MLP neurons of a small language model. Each row is named by its layer, matrix (up: input weights) and neuron, and shows model dimensions 16-143. Each number is 128 + 32 x the weight over its row's rms, rounded and kept within 0 to 255.
A block is one neuron, or neurons of one layer that tend to fire together. After each block is what it responds to, as a language model described it from the Wikipedia text at the highest values.

L7.up948 [141 151 110 127 129 133 139 131 119 146 141  94  73 117 182 108 165 179 153  86 101 145 115 143 154 146 128 155 105 132 116 137 107 146 138 137 119 153 154 140 140 158  92 166  72 119 167 106 141 138 131 128 160  99 121 122 121 109 118 102 101 150 178 133 107 125  89 196  87 152 181 128 166 103 107  82 160 133 193 109 108  99 136 127 133 154  86  74 132 108  83 145 135 102 152 150  91 167  66 104 109 161 129 100 126  97 131 137 152 100 199 170  90  70 172 131  63 154 157 114 136  85 134 115 111  80 145 116]
L7.up1303 [ 79 191 103 157 104 133  86 172  95 134 112 146 110 118 127 111 109  83 122  92 130 128 110 158  47 121 119 116 117 194 136  86 142 146 109 164 161 232 168 134  87 110 128 126 113 128  97 172 147 163 132 107 163  90 157 128 139 116 101  66 167  97 194  96 153 160 102  88 109 119 150 151 194 123 164 142 127 147 127 107 126 189 131 176 101 125  96 133 139 113 104 121 154 103 135 129  77 163 135 159 118 136 175  46 171 188 156 144 162 108 122 123 122 102 142 135 139 147 165 128  75  90 124  86 165 105 135 112]
L7.up2148 [154 109 137 103 132 141 100 174 190 174 122 148 107 102 182 142 153  84 134 159  85 101 142 145 138 146 144 157 136 118 160  92 110 165 135  71 159 108 121 123 116 137 104 105 136 134 180 100 146 118 177 123 101  96  67  92 125 148 112  84 151  82 130 134 127 108 143 142 147 148 135 147 127 114  34 101 160 104 169  91 108 149 149 147 130 173  84 104 118 111 105 141 182 100 151 135 143 127 121 182  85  90 143 116 153 158 183  92  77  92 132 158 157 133  95 147 145 125  99 118 119 185  83 108 171 120  88 191]
L7.up2198 [ 99 141  71 112 135  98 120 106 159 158 202  95 134 143  76 156 169 120  94 115 133 115 147  62 112  86  92  49 159 163 116 138 104 100 125 128  90 138 123 113 107 115 139  53 209 166 143  95 130 153 174 134  59 141  85 120 152  63 170 131  62 136 146 119 147 103 123 161 112 103 133 125 131 136 191 196 126 126 130 137 127 118 107 129 164 177  85 100 124 125 149 103 148 133 123 173 100 109 108 116 102 138 148  95  96 149 113 113 193 115  89  92 100 173  79 134  79 103 140 153 194 118  98 124 161 128 180 157]
Responds to: Clause-linking function words

L7.up332 [133  61 102  78 100 193 142 119 123 177 103  59 148 116 169 127 136 101  89 134 136 163 149 141 108 115 136 104 141 112 171 136 114  88 104 113 128 146 142 136 123 194 147 149 185 172 105 111 160 104 123 105 117 106  61 166  87  94  85 189 109 132 139 141  96 132 154 141 108 150 127 114 194 140 154 137  81 132 136 129 144 160 140 131 139  91  79 144 124 161  99 112 111 116 141  81 162  97 150 110 134  97 136 108 179 193 143 127 138 128 148 161  65 139 159  93 153 144  81 101 135  52  83 116 138 118 107 150]
L7.up778 [146 120 161  97  94  77 185 168 140 152  92 109 121 181 164  84 113 112 106  75 131 126 171  83 169 147 130 130  60 129 133 118 150 144 107 163 157 123 128  91 111 100 115  75 154 160 150 154 116 135  64 132 129 169  99 134 128  88 132 142 107 129 111 146 123 146  50 102 175 138 168 118  81 127 153 128  87 150 129 123 155  93 137 134 104 135 107 154  94 110 114 127 146 172 107  63 140 149  76 159 147  93 184 113 125 147 142  93  91 145 124 141 148 168 121 136 128 126 160 123 168  84 114 164 132  67 164 105]
L7.up1275 [ 94 142  77 118 153 133  73 157 152  97 177 165 114  79 164 154 155 129 119 222 129 121  61 102 110 204 122 106  98 140 140  96 189 128 169 143 101  98 165 123 110 137  85  93 156 222 157 125 152 117 113 107 138 115 110  76 156 153 139  77  62 104 160  95 130 196 122 164 163 109 122 105  51 156 136 127  47 133 134 140 122  90 159 172  91 122 135 116  99 142 176 165 131 122 111 104 159 130 149 139  78  68 138  50 139 127 143 162 131  52  91 197  90 110 140 125 111 143 125 125 129 131 174 101 173 137 178 147]
L7.up1930 [ 88  98  81 102 173 145 135 124 126 154  65 148  97 130 138 141  69 154 112 149 206 129 110  96 118 127 133  66  95 108 102  95 183  70 108 134 155 124 111 144 141 100 122 105 142  58 101  95 136 119 112 197 105 129 129 118 157  96 138 125 135 166 124  85 125 140 117 171 152 115 136 148 163 109  86 103 127 169 111 136 146 110 131 181 104 110 114 129  88 109 147 116 155 138 107 173 180 132 148 153 200 105 161 132 124 150 156 119 179  96 137 113  88 173 119 132 106 138 110 107 137 179 195 140  74 156 168 113]
Responds to: Mid-number split tokens

L7.up1124 [109 118  54 110 163 119  77 118  42  89 100 123 112  96 109 181 128 109 100 200 170 143 103 123  96 104 145 126 126 160 180 108 142 174 138 176 106  79 126 124  86 140 113 125 119  91  78 129 146 174  75 149 126 106  92  76 125 119 111  84 156 116  99 241 161 107 154 108 154 116 133  77  80 103 120  58 137 132 101 118 135 176 106  99 169 131 100 112 106 156  78 160 155 157  89 146 161 122 143 217 136 146 147 138 149 129 213 139  65 166 169  99 145 145 136 176 172 138  88 169  70 127 176 138  74 129 127 104]
L7.up1336 [139 141 119 135  99 199 136 131  68 173 158  87 128  85 138 212  75  89 145 130 138 135 195 155 156 154  77  80 104 181  49 172 132 170 135 123 182 168  99 102 134 133  75  77  84 166 152 123 157 106 108  86  90 133 154 145 165  41 131 113  87  97  99 138  96 154  73  60 163 168  97 136 119 154 165 181 124 160 102  88  98 147  84  72 215 142 142 127  84 105  82 133 100  94 119 139 165 104 122 164 137  63 127 152 168 124 149 127  91 124 163 131  29 112 107 155 178 127 111 158 135 128 176 158 108 172 151 105]
L7.up1518 [151 126 113 158 118 140 144 101 136 117 147 180 143 144 151 135 155 161 175 148  80  75 138  79 112 134 130  66 130 159 130 128 163 110  70 134 115 162 144 111 146 101 144 106 105 114 140 159 128 120 157 118 134 120 148 108  91 136 223 106  84 151 141 107 157 125  73 110 152 161  79 105  97 139 141  57 160  42 149  92 109 192 132 219 149 119 127 150 178  43 157 137 159  63  96 154 170 124 117 156 174  85 131 125 150 109 197  90 107 127 152 145 172 117 153 130 107 113 162  98 106 182 126 117 148 125 176  98]
L7.up1667 [101 111 190 166  88  94 159 179 161 152 123 127 110  84 146 163 105 167 143 130 118 124 134 105 104 101 171 132 116 163 103 145 141 136  92 149 129 161 119 166 126 134 121 104 123 110 111  87 190 111 158  77 125 111 150 115 160  82  76  80 134 122 131 132 109 147 141  84 117 121  76 107 169 106 156 163 168 112 192  39  89 151 159 106 149 147 113 151 145 163  90 142 128 130 111  84 171 170 104 129 129  78  96 123 154  36 150 101 119 104 115 153 159 121 104 141 143 139 143 125 113 140 125 173 104 168 204 137]
Responds to: Spatial description function words

L8.up709 [135 192 144 135 138 123 137 133  48 174  97 115  68  80 101 155 133 122 132 149 101 121 175 111 173  89  38 106 117 189 119 195 135 180 146  73 148 153 160 148  95 125 139 138 114 129 154  71 105 128 155 104  59 142 135 125 127 119 140 154 112 105 109 157  81 143 162 109 146 136 171 127 126 108 170 201 121  91 152 121 138 122  91 144 217  88 134 106 152 153 112 116  84 129 101 134 141 110 144 106 117 173 131 153  61 145  77 116 179 156 197 167 106  65 124 121 226 136 155 142 135  87 174 127 101  93 155  78]
L8.up1873 [137 137  87 109 101 107  98  47 134 106 103 149 154 129 129  77  97 130 155 126 104 173  74 145 155 119 101 129  32 129 115 103 159 141 123 115 132 110 125 138 130 124 140 150  91 136 125  91 138 147  91 154 136 109 122 157 158  74 148 141 135 119 100  80 146 124 187  68 122 126 173 116 116 150 119 111 174 133  35 173 129  88  31 181 163 146 149 112 135 157 133 121 116  88 142 132 170  55 143 120 143 130 119 145 143 119 171 149 121 107  84 159 100 111 176  82 138 149  61 130 111  89 103 173 173 124 110  81]
Responds to: Part-position modifiers

L4.up155 [118 132 112 138  87 124 120 185 172 167 120 129 149  83 155 118 115 109  86 131 152 111 177 104 166  76 105 133  89 111 144  87  90 161 131 145 138  93 119 139 140 113 121 112 136  92 144 157 163  77  59 114 104 140 105 116  37 130 113  99  79  60 131  91 114 134 108  98 121  89 165  99 121 104 112  97 143 105 147 143 120 194 109 141 135 128 159 103 129  67 136 144  82 151 108 122 147  95 107 157 134 119 177 154  81 132 163 116 148 141 152 128 129  80 152  83 153 113 129 135 114  89 201 158 105 155 137  89]
L4.up415 [ 92  63 189  86 128 150 115  85 118 211 144 115 123  75  92 123 109  98 113 155  87 150 137 144 134 169 184 130 124 182  71 135 124 197 107 131 174 183 133 149 148 151 113  98 106  90 124 136 144  59  53 141  88 136 162 120 124 117 132  82  94 123 114 114 114 108  51 103 155 179 125 114  63 176 152 183 141 135 178 120 151 164  95 173 196  86 138 137 130 104  93 123 123 105 131 122 173  62 150 140 116 120 165 137 128  83 162  96 154 162  77 154 119 141 140 104 120 128 141 197 207 181 179 178 150 115 159 103]
L4.up434 [112 122 107 147 192 115 116 140 140 159 120 145 130 146 172 155  79 120 173 140  97 139 132  78  71 121 132 153 100 151 192 116 207  87  78 141 174 132  69 142 121 132 166 172 137 128 116 119 196 108 136 162 170 117  94  74 186 110 197 136 111 174 127 124 133 151 115 133 141  91 123 122  75 135 144 135 124 157  95 113 202 112 172  54 188 124 176 133 144 109 114 164  84 133  66 100 201 159  64 142 202  92 125 110 138 125  97 180 103  81 127 122 161 117 161 148 165 136  77 166 159 122  73 142 125 161 170 173]
L4.up447 [ 89 179 126 103  99 129 161 153 120 128 114 144 129 113 150 124 122 145 157 100 145 149 156 129 143 120 124  91 126  94 180 187 140 153 125 148 159 138 116 168 100 119 204 146  84 108 150 124 127 137 122 100 158 128 119 135 154 147  66 153  87  88  65 166 126 225 144 104 120  84 174 147  86 149 133  90 118 133 163 117 151 178 119 131 129 135 197 120 129 108 135  26 163 151 115 207 165 115 133 146 108 146  63 117 163 160 182  81  99 153  94 152 144 133 130 176 118 173 139  86  91 118 146 152  96 115 113 105]
L4.up793 [128 124 142 114 122 126 151 129 117 191  90  96  90 131 129 122 118  63  79  97 115 143 111 105 119 151  94 118  57 112 135 140 137 153 151 109 159 193 138 187 181 142  96 134 179 164 149 129 159 119  90  77 145 160 138 111 164 120 127 116  52 140 133  95 103 136 140 122 107 127 144  51  84 191 125 173 121 138  81 102 144 103 118 166 223 101 127 128 182 103 118  88 106 119  74 184 129 101 133 182  99 151 102 148 124 169 172 121 170 130 152 132 124 123 154 144 128 125  93 138 168 159 108  76 131  82 131 107]
L4.up1107 [114 113  95 118 192 147 134  86 106  68 138 121 125 124 114 101 152 139 129  98 132 158 147  82  64 114 141 109 132 146 162  80 141 152 170  72 112 188 139 166 148 113 151 124 122  95 102 147 178 106 143 136 155  94 125  93 148  85  87 131 109 192 122 126 136 115 133 116  70 141 135  96 138 145 103 164 132 161 108 110 186 136 129 153 105 144 136 200  90 108 153 123  44  74 130 103 136 134 158 209 105 188 124 139 103 103 169 172  97  96 150 154 104 158 122 150 136 116 153  82 181  83 177  43  68 156 145  74]
L4.up1485 [ 74 110 107 131 163 135  71  63 163 103  93  92 153 110  75 189 118 175 120  69 120 108 146 136 120 133 120  83 144 150  95 132 213 143 105 112 116 126 125 128 126 152 139 109  85 124 165 158  70 100 167 120 175 143 112 154  91 132 138  71  87 127 118  96 124 144 139  91 143 134 178 153 139 107 103 130 132  79 132 146 107 147 128 184 152  93  99  71 119 137  95 194 135 141  73  76 158  86  93 131 137  94 145 130  81 167 129 119 127 152 158 181 114 184  89 172  79  85  85 100 190 150 173 134 159  93 156 101]
L4.up2266 [132 134 168  89  65 169 124  80 135 185 161 169 178 136 112 147  95 104 101 188  95 140 118 150  96 155 173 120  84 163 130 176 100 188 137 183 121 129 132 115 118 127 133  86 154 103 152  85 114  87  28  96 104 161 159  71  89 106 123 113  95 181 154 126 135 155  73 144 156 133 117  91  87  84 110 126  54 175 111  76 138 120  73 105 142 137 131 181 134 101 184 158 159 118 117 142 118  75  93 146  96  89 135 133 131 138 169 178 175 145 126 158  94 157 126  95 197 124 182 168 149 132  99 178 207 140 159 123]
Responds to: Descriptive "with" phrases

L8.up523 [175  81 110 111 117 143  87 135 185  78 173 122 152 123 135 147 138 142  83 161 132 115 104 139 164  95 145 105 163 170 158 120  65 167 165 139  98 120 112 160  67 126 133 166 118 112  97 135 127 187  89 109 180 117 105  98 120 135 107 148 181 126 159 135 128  69 136 100  79 149 132 103 161 136 131 123 171 141 115 112 153 108  54 105 107  84 116 160  75 111 100 129 132 121 143 117 150 129  86 103  88 110 109 171 113 134 116 150 142 175  97  99 137 142 146 149 108 155 110 143  86 141 152 137 141 157 125  62]
L8.up1171 [163 118  77 137 138 115 134 113 161  80  70 148 168 133 132 150 172 149 158 142 164  94  84 169 137 162 148  98  74 121 183 123 129 124 139 150 141 118 100 115  98 119 117 127 128 199 123  89  89 140  74 130 103 100 132 114 101 120  84 157 144  87 145  96 179  66 194 133 108 117 127 106 183 178 115 137 161 132 128  81  86 116  97 163 152 150  97 169 131 170 153 102 116 109 153  81 102 145  93  81 108  90 158 130 157 169 147 158 139 157 140 132  86 102 183 108 157 148 152 170 126  87 142 119 148 151 121 151]
Responds to: Subject before its verb

L8.up651 [160 127 107 163 104 169  97  93 117  47 142 116 128  75 105  66 114  95 107 142 106 167 140 171 181 146 130  88 128 154 126  73  97 152 116 160 128 159  44 117  88  63 136  90  92 131 135  90  79 176 127 170  60 145 128 176 200  87 153 125 197  90 109 179  96 133 150 132 129 176 129 108 132 162 129 142  89 112  82 139 151 122 140 138 117 142  83  96 101 151 124  93  77 135 175 127 122 122 135 148 109 116 199 171 130 157 135 142  81 145 114 116 155 137 103 132 121 125 153 154 213 120 148  67  88 141 100 118]
L8.up2297 [134 175 140 153 129 155  95 130  90  91 142 106 173  70 122  85  82  89  99  75 169 127 114  76 160 102 128 123 116  83 153 111  62 204 138 135  94 149  40 156 114 120 134 106 119 102  89 211 112 155 125 111  85  93  76 136  93 109 155 146 181  45 152 212 111 137  87 176  70 151 102  83 202 136 151 105 103 127 166  98 190 132 113 187 117 135  57 109 128 127 105 153 115 120 138 124 135 188 134 134 171 127 130 164 123  90 132 105 119 132 117 139 109 130  65  72  68 132 120 121 134 117 199  78 125 141 132 124]
Responds to: Before-a-number separators

L4.up150 [ 95 130 141 125 124 114 174 119 195  97  94 186 122 152 172 107 153 122 130 119 128 153 153 114 153 160 114  88 128 143 157 116 126 120  84 121 126 159 124 141  98 134 147 142 116 151 146 108 157  68 131 155  91 160 122 117  93 162  98 161 125 135  88 117  83 172 196 140  89  83  85 102  81 132 116 138  93  97 167 137 143  84 104  94 128 154 146 132 132  95  90 100 140 144  89 146 112 135 196 118  92 155 111 176  50 108 145 160 148 164 175 182 188 106 100  84  73 127 148 214 141  83 122 177 151 196 126  78]
L4.up289 [185 188 141 115 176 141 170 148 101 106 148 126 158 153 122 138 171  84 149 120 111 146 114  72 115 125 115 146 143 158 142 142 138 143 161 184 154 147 124 192 181 143 137 149 121  92 161 101  83  84 118 108  72 144  99 168 179 183 164  96  95 156 142 149 100 140  86 173 133 110 179 112 107 134  82 112 124  44 190 168 114 133  90 143 132 158  81  82 177 121 101 167  87  60  82  93 107 164 167 119 171 117 105 139 101 159 117  94 115 106 176 121 202 118  97  73 178  55  59 123 136 104 113 114 129 117 153 113]
L4.up347 [108  93 150 127 164 136 159 146 144 229 120 125 197  99 114 196 204  80 112  89 126 149  90 121 116 150 157 136 139  72 127 117 145 132 169 153 152 135 107 196  88 136 140 156 125  78 159 104  92 146 102 106 140 128 149 124 152 100 176 151 123 161 142 129 125 153 171 132 161 102 132 144 116 127 136 179 156 133 138 176 184 119 162 185 102 125 126 111 119 125 136 155 188  92  35 159 168 116 153 169 127 111 135 131 109  78 150 151 113  64 143 133  97  72 121 113 111  85 101  77  89 161 158 169 170  60 230 159]
L4.up1184 [124  77 155  88 142 120 120  91 143 122 110 163  90 128 130 101 148 131  89 174 149  81  87 114 111 185 132 179 135 141 108 216  86 215 178 122 102 134 106 177  82  75  53 174 145 164 170  67 144  94 149 131 117 157 110 108 119 145  94  91 137 120 117 189 163 170 130 155 122 144 151 117 161 113 148 145 166 192 200 148 109 186 107 112  75 151 139 121 214 120  70 117 128  63 133 147  92  73 178 135  63 123 140 103 114  88 159 186 149 150 130 153 116 120 112 167 128  37 134 178 135 163 169  99 144 121 169  83]
L4.up1272 [104 139 133 123 146 119 126 158 156 130 127 154 139 142 163 186 140  88 152 176 116 150 117  88 197 100 157 138 135  85 133 128 153 141 173 133 189 161 158 147 139 122 134 104 138 106 182 113 128  71 125 118  98 127 133 160 155 189 134 123 175 189 154 182 119 177  84 124 108 118  46 113 133 162 164 108 151 105  79  71 149 159 122  88 127 139 157  96  96 117 211 148 106  82 126  93  61 144 157 165 141 125 108  75  94 134 105 140  96 136 112 150 115 111 108 132 122 160 101 179 103 103 181 147 141  92 186 195]
L4.up1469 [129 108 130  99 127 120  93 141 155 140 147 141 118 104 117 140  92 137 105 152  88 143  85  97 191  71 136 147 221 112 136 131 131 128 100 145 201 189 119 200 141  71 171  76 160  94 158 176 137  56 110 107 108 149 129 117 175 171 101  27 130 102 123 136 108 111  83 134 128 122 134 144 171  72 183  89 156 112 125 130 161 149 135 117  84 141 107 140 157 128 172  81 134  83 107  95 138 106  89 126  72 217 137 158  92  78 227 121 125  79 128 105 166 130 137 184 157 201 149 119 166 142 123 139 123 118 113 109]
L4.up1603 [132  51  58 137  72  97 141 126  83  89 109  97 112 138  88 171 170 104 135 133 120 120 102  96  95 105 157 168 142 130 141  94 106 153 146 171 120 162 156 146 177 127 209  76 168  86 137  62 155 151  98  92 131  94 105 170 212 184  83 131 186 114 127  88 138 122 157 124 121 150 146 152 175 139 117 151 104 108  96 143  84  81 101 159 123 207 161 125 141 158 153 123 184 175 154 137 214 169 157 139 105 122  89 129  96 144 123 125 149  92 123 130  92 135 121 129  97 117  50 110 147 116 199 121 115 110 110 111]
L4.up2260 [153  98 175 155  59 104 150 162 101 122 189 142 126 203 114 136 121 135 163 143 142 174 137 135 127 161  93 117 200 108 203 107  91  77 171 116 143 156 143 161 103 123 129 156 116 195  96 152 114  86 157 100  97  88  99  98 169  59  78 119 155  84 170  77 133 119 109 120  35 108 171 157 121  79 126 110  97 124 146  83 152 106  95 154 126  99 171 103 166 121 129 133 108 143 173 116  99 152 187  80 192 177 129  44 113 122 161 125 153 142 139 120 131  82  88 109 158 122  72 171 150 107 140 141 130 114 130 112]
Responds to: Census and table statistics

L4.up480 [112 121  90 177 159 174 100 173 127 159 168 136 108 100 181 110 150 143 180  92 131 165 146  93  81 167 182 127 167  96 167  96 101 146  69  95 116 160 114 100 145 111 126 127 123 186  86 147  98 146 131 127 206  98  90 112 108 138  88  87 112 161 116 196  92 118  80 118 102  92 125 140 121 126 145 142 126 128  80 177 145 181 129 149 161 118  95 187 109 154 172 112  92 126 153 116 140 126 163 139 185 121  79 155  97 104 137 125  91 151 131 162 157 168 203 164 143 149 169 112 149 118 103  95 207 196 111 117]
L4.up529 [150 115 121  84 195 110 174 150 136 158 121 150 176 107 138 131 132 114 125 135 112 137 106 115 111 163  62 116 154 129 114 171 186 172 176 169 127 159 111 113 164  62  68 160 165 142 141 126  88 100  82  61 124 147 213 160 114 130 110 133 118  98  91 141 116 159  46 167 117  75  88 170 118 111 156 133 118  77  69 104 100  89 101  68 122 129 121 132 148 146  94 120 159 134 151 127 117 110  88 131 162  86 167 167 152 101 152 116 121  94 131 100 165 107  85  95 154 167 125  88 137 214 139 131 153  92 128 125]
L4.up994 [ 84 131 137 126 103 149 108 146 131 144 150 152 111 155 159 177 164 107 127  77 158 159 190 121 197  83  83  50  81 144 140 128 122 116 159 183 120 112 140  99 104 146 116 137 102 131  70 153 137  55 174 132  98 101  97  79 138  94 134 131 108 141  55 162  75 179 185 155 130  80  40  84 114 125  92 136 183 107 139 137 124 192 181  99  73  92 138  81 159 115  76 115 167 149 173 160 164 138 144 151  93 133 134 162 122 142  99 159 119 129 191 156 105 143 123 114 148 143  79 134  94 162 122 151  72 115 105 169]
L4.up1208 [132 109 121  95 112  97 143 145 120 157  74  98 151 102 125  68 163  51 139 105 105 159 125 155 137  75 140 103 103 133 123  92 114 120 121 127  78 126 152 126 178 121 133 111 201 165 102 152  96  86 117 108 114  76 108  77 213 138 146  98 157 136 169  78  75 121  68 153 157 135 180 106  94 137 135 110 162 120 192 107 146 114 135 152 179 157 138 153 107  99  92 207 105 145 157 122 134  53 154 111  81 137 193 173 135 119 159 167  97 130 102  91 154 231 123 199 139 125 160 135 130 101 129  61 120 144 104 117]
L4.up1217 [125 142 139  76  56 121 123 101 153 138 195  91 132 143 125 101 151  63 181 132  99  93 110 156 139 132 176  85 134 140 167 154  73 179 126 191 100  94 177 115  99 134 132 142 140 136 129 114 170 208 138  89 120 129 151 123 103 119 120 130  78 156 130 108 112 121 148 109 144 150 117 115 117 149 134  83 141 115 117 138 118 144 101  91  99 133 140 165 175 127 126 128 113 160 149 100 127 102  83  76 121 154  93  81 114 101  68 174 117 122 118 140  95 143 159 138 158 124 108  92 113 102 128 113  97 156  68 108]
L4.up1251 [128 128  69  91 133  85 105  95  70 143 119  83  99 157 178  75 173 143 110 106 136 116 195 168 192 116 103 159 119 103 135 142 118 161 124 153 119 206 140  76 133 115 121 136 128 149 130 102 180  95 157 136 144 164 130 131 133 115  94 112 119 113  86 140  94 150 152 108 121 120 139 200 122 155 101 149 149 100 147  60 137 112 159  68 138 155 107 144 127 117  60 167 119  81 102  98 143 114 170 114 117 135 159 155 144 127  73 121 106 168 126 157 154 130  99 134 138 127 111 134 138  91 142 111 127 124 164 151]
L4.up1300 [ 86 171 125 158 117 153 123 115 107 156 135 113 160 158 149 164 141  65 141 116 140 117 100 119 110 137 106 160 117 141 145 141 122 118 128 107 130 151 134  85 117  91 111 132 170 132 108 121 109 129 112 103  86  88 136  65  98 131 112  74 141 203 165 102 104 122  71 149 144  91 127 131 144  97 114 145  92  98 100  78 126  71 120  99  97 169  72 138 133 220 152 153 140 202 100 103 160 189 134 109  83 129 136 119  77 166  92 117 120 140  93 133 142 189  88 117 147 108  94 172 105 119 123 106 104 102 122 130]
L4.up1366 [132 129 128 130 134 159  58 110 161 117 115 171 141 132 129 152 181 208 176 172 115  99 124  84 108 114  84 102 180  87 133  84  93 102 161 118 162 146 104 125  97 104  88 136  87 157  59 111 135 133 143  94 157 154 110 106 169 107 160  51 148 130 102 117  99  96 106 179 128 152 166 100 184 135 132 113 159 136 130  98 104 161 121 122 134 163  80 123 153 159 114 154 131 138 139  93 144 133 172 144 103 159 103  91 176 127 173 138  98 111 132 136 169 109 128 101  82 141 115  84 168  63 105 133 139  96 138 103]
Responds to: Clause-opening connectives